config.toml
d_mlp = 1024
vocab_size = 27047
activation = "reglu"
norm_place = "pre"
norm_eps = 1e-05
qk_norm = false
bias = "none"
init_std_down = 0.0
lr = 0.000592
beta2 = 0.99
warmup_steps = 319
train_tokens = 381900000
steps = 11655
dataset = "wikipedia_en"
MLP neurons of a small language model. Each row is named by its layer, matrix (gate and up: input weights; down: output weights) and neuron, and shows model dimensions 192-319. Each number is 128 + 24 x the weight over its row's rms, rounded and kept within 0 to 255. Numbers have three digits each. A neuron's up and down rows have the sign that makes its largest values positive.
After each neuron's rows, "fires on" lists the tokens most often at its 100 highest values on Wikipedia text that the model never trained on.

L3.gate502:128097144144117129134140108136129122131125085092150128102115119085161152116164173160110096113079140111101098113193097105163119148085132117128134120122126112104144091122140124091118162127150109112103098104101138087100135163146161146113119179099110126124162131110099115158132113150147109165166111140151111139106117167139125123173126146121128104106128157107115122144120117142116140168171
L3.up502:124108105105079113132135091114102162127132116144123113100149119107151137133131136140099113118072102118106158134176135142132100134147094146118092140118129125133120154191082136163155139135125147185121098103145163117113185122138118149115090129118127153117120134148095093127104101125142149153113094092127122144122120166094132144179087121141109107139137139117153112135119112149143152143146
L3.down502:105097151146104139117114117138159066140104119090095138130074106162128088130122105125113105110141157100144124138144141138131115143119169107129155131144096135083095138125176138136137117107143120101119119106164108137141113139123153111150115133118120160134122133130112144148121133130112119161144140135118134157126180116108123142112138151135128117144154111120182159115133128139128132160152
fires on: " to", " of", "'", " St"

L3.gate938:141123120151132163183128135145122156153110135119144134063180117125126117145146152151085137135112114120143154095156157098169098110126157138165115107124137136110114128123134162098182119156123143160118100135156127126126167116105140101114090093158145138136089139102102119128091142157169122133146098163107100116128120128149094151134105153157090139117110126108126121093108120134142137121150
L3.up938:144107118120150120104115140122167130136171173107123148112122127111096104141089113152121124106105111115120128127140171144140144108123140138158148138126145120110082177099114163122096116153148135145112106166166132162114127137113134089125146068154181111130147134121109133094132120102131147116120128175114118103147166120156119132142106123157100135127154098120150160090084145112117106160120
L3.down938:093117134140131160091132130132098135099129097128133128150120150068150159118138126121156133131133145149150148126139132138129152146081143089123063110098100148111119138161175137148099090134159146157089094127099157093109150142120121159130118154119109114123141136136112103140157133092132119135140103161120151135112118115133181118131124128138126140090105104162146090099126109134083118110137
fires on: "5", "7", "1", "2", "4"

L3.gate333:123135141101089142077139117140092102119140080127100117103131115157181142170135109115132115142152156169116126088168096131160127138102117108101111131146088147102138133148088128154170143117141124095085152148130096134131076100125155067143103170104194173135127132176123153136089160120142147128133121095115125123117112134180120107120154142098141094151126145131127130111123147117120095105121
L3.up333:115141152125129128105103147129087127160138142106093095165076113148139120086093077150102165115178137103140136135123130119124120168079073117137158148114123178123116113174108103155078137132126100137148153129119134136141111119150113085099134137104164102155111138130106115100160119154124128134142156070149116105129096147107170098083139148164119161131120134098136131153109149104142119093084
L3.down333:160141113115156132146140144138154086176186156150119089171134116136096143159116171112139124113096125128103138146183130139147117110108103129178119115123098111148148112145128134121165160109093082109120112111116113153120137172107062130128141109110149135121120140135192135130112106115110169118108116175098123150084156081135099136171128110191163145134078114123125124081119134080153110108160
fires on: " |", " he", "|", "-", " (", ":"

L3.gate540:128117135110121141114102135107151112139152104153141142143188124156120158156103113085134133131155102153140132131119190087130184132145161102137139167142117112176132106096136154145179096114098140201153149138116129085169141112116139143139122096119140133124099151113118113144086129093128125104114087154141104104119126121154081140165117137104121110123134098076142110061177098154137165161131
L3.up540:108129130135122102122114140124147151107112127107088135132165135104136094104160149131124082134160121084155088147131191106164121170167110154090131097122086118134111117113147177160135116103110125150125120146180126123146120111133093122136140134122117127144106069101160147133116158090129116141121094148161155133161134161101099144096118101151132100123083114099130143172142102131153145138113
L3.down540:142165146131145125167088117151130107147118110142154095131124132096137078142167137127122151145133135169106115149094099158077110145137116126153130130102195147105135128123113141142122146159109119111128089123128116148105123150106157167108134147118127110128186128136159125160154120152123134139149147147089091106102098112142138128143147165116181144143133136134149114073150137137111164138150
fires on: "1", " of", " ", " Center"

L3.gate8:114127147146063116133103128172127113091141123091116122121099097111125160160136162118130110121121057085151166138200158061142127115142154139134123125184146133103141139135126138155128140133101111145113109135158127109103080093151118094147126136142144176099139091159158100139122136141138128107142083132133141169129154141147127148124106123105114075095091155165117113127116140154130121148125
L3.up8:137113174095084153141080144147154113055158133118133111135115097117115114150138142159125125114131106117145134126176131119161098133151118139148142145144139154081094159115123152120156133144133132128141122169181114123097105073160130096131132134131158160091152084119125122170116092156152139106112116120113129195113142151116132119142073136112112160095150191151108120110113113151150139153123
L3.down8:068163093167119125096130129152156116139078139118121109107118163124096111109134081182138129148145131112141114114080151115098139133134135119107129072150087135112134097150137120143121164100139114131134128121164106158151166161091112141114135151113129149145127110161087169104159115159112121126141130125139137137143107115125115182061171124115103136128106130123168158162144160097090139121125
fires on: ";", " and", " (", ",", " |", " or"

L3.gate425:115124124125141166166118153105133149120112117078154110111190137136149127173154132131121119138168089102114125153137153127142160098155145082116111080156122112130138169140127131147156074133129132180129120141133104134178092132160104123153129123106104112164103119144119126137144084171136128155154117109171090122144111116126078140137137138100133144142101118151138116164138141103137117116107
L3.up425:111115108081137153154124134130089146127074136088132093119200104138144105158179121099140137130169102106105149137126189141122166063116112095090126105151125141142130146132148162149147104124091141172111117132149101137184125122150108138161152163135120083174104136135107107179128117113127119170146123091165125112128106112134147134134113158117139166095085167112136113136133114100093121165120
L3.down425:118133139119152122104085126108132093133117140116119129099136120135125105142113140121150164162157113114120127173122175140116135099148143140131118136110129117142125169063136077137121088127110135143111088143146128158143141129126067118160136152098140102153155122148175132175097143123128108117125104145119122213160096118141156143112166130128148176154160181112130129104105097136109147120117
fires on: "th", " IV", "nd", "st", " First"

L3.gate579:116127141181084179153154095133153138118112155128096111109128125148119127131145121110061158105157135102099167125142187120114098132112131163099100110101137106133097133118168127148148161162145134122095108114132099133109123098140126108132108100136136169133109141123141130148120117137144159124118108117124104094116123107157066188099100127090100118100079118128139140106096127156131091134149
L3.up579:119119151152094167155136100106141132095135117147091104117130128131114118133133100094075169101151121120106171119153169122112122118109122159085094112091129111112111150141156102140163137170145115105083138143112121103097144101146153128131083084118113163105126136105122140184136114137144145130114108111125135110120152116138097163105112125069113126122066112118126146101102152172120114126147
L3.down579:118143156104137104081100128113106128140128133161119167125108119152118139162106120107150139178106186084136106139096101129132158117129191141075114092114123151105119137140126129133130105116133141128142114151111077090157142124122099160111145137146111097096116151102145131140134130107124088158117089144106181162101141124093125125089131140143166156166110137153152110083112131113122132119109
fires on: ";", " M", " G", "',", "M", " A"

L3.gate771:138169101132062132101133128146169149084129110147122076132133091127149120147172169115129140120148142134120120104137159082140162126148119103116141109118098121153109111162112124116166144117096125133148103146146110101116175115140152114177090153137144142114106087146121125118119148146121132143145094124100120169091095133193092123108118118093141127142097124108106110126099131165110136144126
L3.up771:102139137162143144122143173127152172079128095134135104136084084138147127135095120137106124135158123115122099184086129091149123133101144119116143170138117139087110147129158096135125137137131079136110112119128151149121151124154115094134138086168114126137122093131126138111102106178129138093131130147176104105156143169112109121105083152137073135142114161088140083130163110156131150128122
L3.down771:108163163157125152116142136135129160098095088144096116144130144148096093088100121103148161108125144143121126092184137153182109128133143091122075132080131110103159132155134170125139159132134146110142119112170128098138144116130082119156114177134134177159151137149136121101080141148090130121119092161113134149097098163116097133139168118141164131150104115120155116117101143102159169145125
fires on: ",", " |"

L3.gate761:112115139147148165080109111178160156135103141117155173151118143141121130131116137116122113169134102134094108116109178081125119130147151073117125097152154123121151131122111152149134136133102089149101071176139131126114100098134149100142123107147099104105114155129127121178100141135166116089103113144160112183122101160110093139135108146126145134071126124098147134091136100118120115142149
L3.up761:125124110130143128086122113157126138127116148091150140143140095129130128119110108101158104174142124132114113135112162126127130112115170087128138106156139135132154134114112147115073149169135106168116092165133147124111129078154130068129144097155104064151141103139142109167123150114139129137094129126189145176140098164147096126144096142131128140082107135108156152125183082148124125154138
L3.down761:114130111128119146134151109131147176088140147124102109138132097117162106202097161136152102124147091147157127100172131170125107122166126103155098127135098198109145121130132171114171072139137134162108126148141120164132145142119118106140154124119145147150129116132134133127140159095135113113132121156143111133131151139131066150128127138198135109175142156138158163117138117111155118129171
fires on: "th", "st", "nd", " third", " St"

L3.gate404:121121104131077160116149134113156162145135079127139115118152137137141149145143137109139119153128139122106129139167134122171098163103125128159121130139148110123120163111119112146128130113124089169153100164173126111087160107094168169155155122129128135149093159116114137075122155154135108127111107152111142107122082148150104185163115137113116149110161102131115122079109097147117135118188
L3.up404:133119114159120149136114143116123131149157101122141121138139159160110126120105167130147116137148152093115107168120152124175093142124135137163155133131136122107075180127120111106099134122138099102133093144129143118104154117123149142133134112154103094123097120128146141075118158186174108112094139150150154108133104137157114148157082139128135113103189110128126137118085080143119179107143
L3.down404:134172172095195091168132134137090122096133113171074142122114103115124067078140146136123138125139149141140148100158154154090103153137117145099122074121114130112135102182164150156168086111089175101143115115127125101130109128153124118127126131120098159094173115147124138198134132123094123154168143074148134134123101094107168104120144128144139140158144138159142125120128171112136129104103
fires on: ",", "'", " &", "C", "9"

L3.gate116:130084153136115140118162100170182152137135154149121086150148157134106138116098129099122122111165160102105106128167169093157104146153124121132162100143107153105146115115095156133120085146153139179091115128142118118076102117159126117134144089163147127128102155137150149159130146089157109133156091184134125148131172082152144146124108147139142080141133097111124102111129106165121118067161
L3.up116:147112166134103128140152117180144196167096154117149101158106125119097134076149126125094109109138157085164123097142169148179104148134120128134147130087122115133123112131178133147112147167115150155118122103117148133120110098135133109162148143168095104118094152122113149135130134104157131116141125164112168133155139126116158135169114160136107083138123083113124096075140128151125119104167
L3.down116:099176090121105144121099123138121129086108097158108122120134091134111130120127131145139159134159174176150119122097121138066160110101108137108135087133107109154094121151117121125135110076104125076146132130105115131161120137115138178096093187095112150157138123153113120119118091144113117150149127146125113136090130137116111144116130139111152139158123115140164076124132105126142121128131
fires on: " of", "2", "1", " more", " served", " large"

L3.gate1012:109099153165086195158134139137138104093143126121128108125139140126118137149110095105089141099139113140084164137105143115095136150142095127156099096110086136131135107118120138111154154138136139119135097110147138112135089117140156125103145121171172139156116160178124174106104129113117120125196063084074139113093113114125065150115098158147094148148135137123117135160116151163162130117148
L3.up1012:110112140115116137160120123127181105123128138131139089140114130136156147132129105145110149085150083124105182100124137134084135125143119139131108109092094127139111090090117134120160156141129101106146124111141173121157115124138133117101130105165138141161076118146137126127105109127091110135154097091075172173110131141119106138119091139163124159189132126154102152151153141154167134120133
L3.down1012:132134142142187119153112147084108122096115140141163157110125104124101128132131171152150103132121120128127092154105162116092139151130123156099140089153127116114117111128117125122100153183121125128138143138147146119138106139150149134096172139168134153121146122138134144145089161116120107140094165121084142071161141137103127094118124142168156127142116103145100164110169135115155159144135
fires on: ";", "-", "al", "',", "ad"

L3.gate538:118093137145116162153156129129132152120139114130123136124128116140151169115132133104116161151132094150125115179122138102122154113099163114157114130162153155131132158120111109134123109109102125121151140101158155100113138138183139106174116172110151104102104093166118127086175123165102148120120121114099106138090127088135091158156157176125115069080131141114114092100109140126131158095169
L3.up538:112113156138107125112147102152138155098084138087140131141091048116145162105164147075077134115142131146111134129099127131142186157145159102140151130134079131133120129150125113158125152152116143131113138167167130100151156104109135117128108106128140143147140151118115135087185080142118172124162133142129125123063116134094106152113174173136130131148137123101101080088142105123103117111174
L3.down538:104150152128185106147092145140127127143140111141130146120123155138103140148083142112119123117130160127100132146150098135155110129153101130102100130107147108141150126159110162089089141088133162098136090093146132141146132085137150151130151117132142136105087133133134117121096117108124117170119089132102131091111158140163099121132109121148142163143141087134169169137141111153190159155156
fires on: " and", ",", ".\""

L3.gate0:120179145130097168154137116126134155110106143127076160116139140117106166153147132136100097133152135115120127118156127115135102129119129092122041120136162138134089087129115181131122092139142145149113117141126110120101154170122087142138100123094136129132115099125063122126100098123135099154129113090126102133159129147113134165157116108115090117092087141127079092140111147108171134096157
L3.up0:128163174116160128148118093154129140100084099120091135145152131104151107137099107128077091124121151114114143120149154110115127136147167137099082137141128101121085096106092129104100096166134104168096130116157155091072163151141104194083132134116121150098109084104111144135098160118170082134149116124141131122134173132123146138113128109119110112146086136110120130110134107126124086131121
L3.down0:114164103113132109113128123128139105086108128114097098188152140164089113140134163124139125122148145156117124100161141143143119148073154110141104120115108130147142163098128125112121136160127114107127126133133137127154144135101127152129093128091119149139133181132117120136136163143102113157121173166110151133124112139132165114106157129099118101144130114132109136148162102149122121117082
fires on: " of", " St", "'", " Van", "d", "v"

L3.gate303:172148117167145166160191154164132136105129142100147116110105132110137161163149159091075128123157149117131159139146121099181137146127104124133136140099103128072118116125169121098146117129156118140085147155154110130064142120140147135149130145109166125114153113150139116172096115151164135131121118116152062145154118101147150132122082133121085122160126132114092134102104136176140140059126
L3.up303:134135125152123196132172129139165160131106126125172149125091132123128157145136140116070156139157167134130151139145156090162103142125132114122121138068105114101147121116158108088112101132164102111058141157120129134055099131122154164133121125110161115092168099130166108171097162159170083125126124133184051127180107116177126101137107138116111118154112138139102132102090139147135104095167
L3.down303:130109161148145092093122103181118144120158145145121125155144092083136125125159132160099153137113129159139124135101085141149125104137139099124132182151121117145095130124085119134139131172116149142145127149129120125126105135155135088137176114126122122129104043135121106113133149149133100148103134138120139130096145184123153141114152177126141121132160118109151180136121138084135140163093
fires on: " is", " be", " was", " have", " are", "("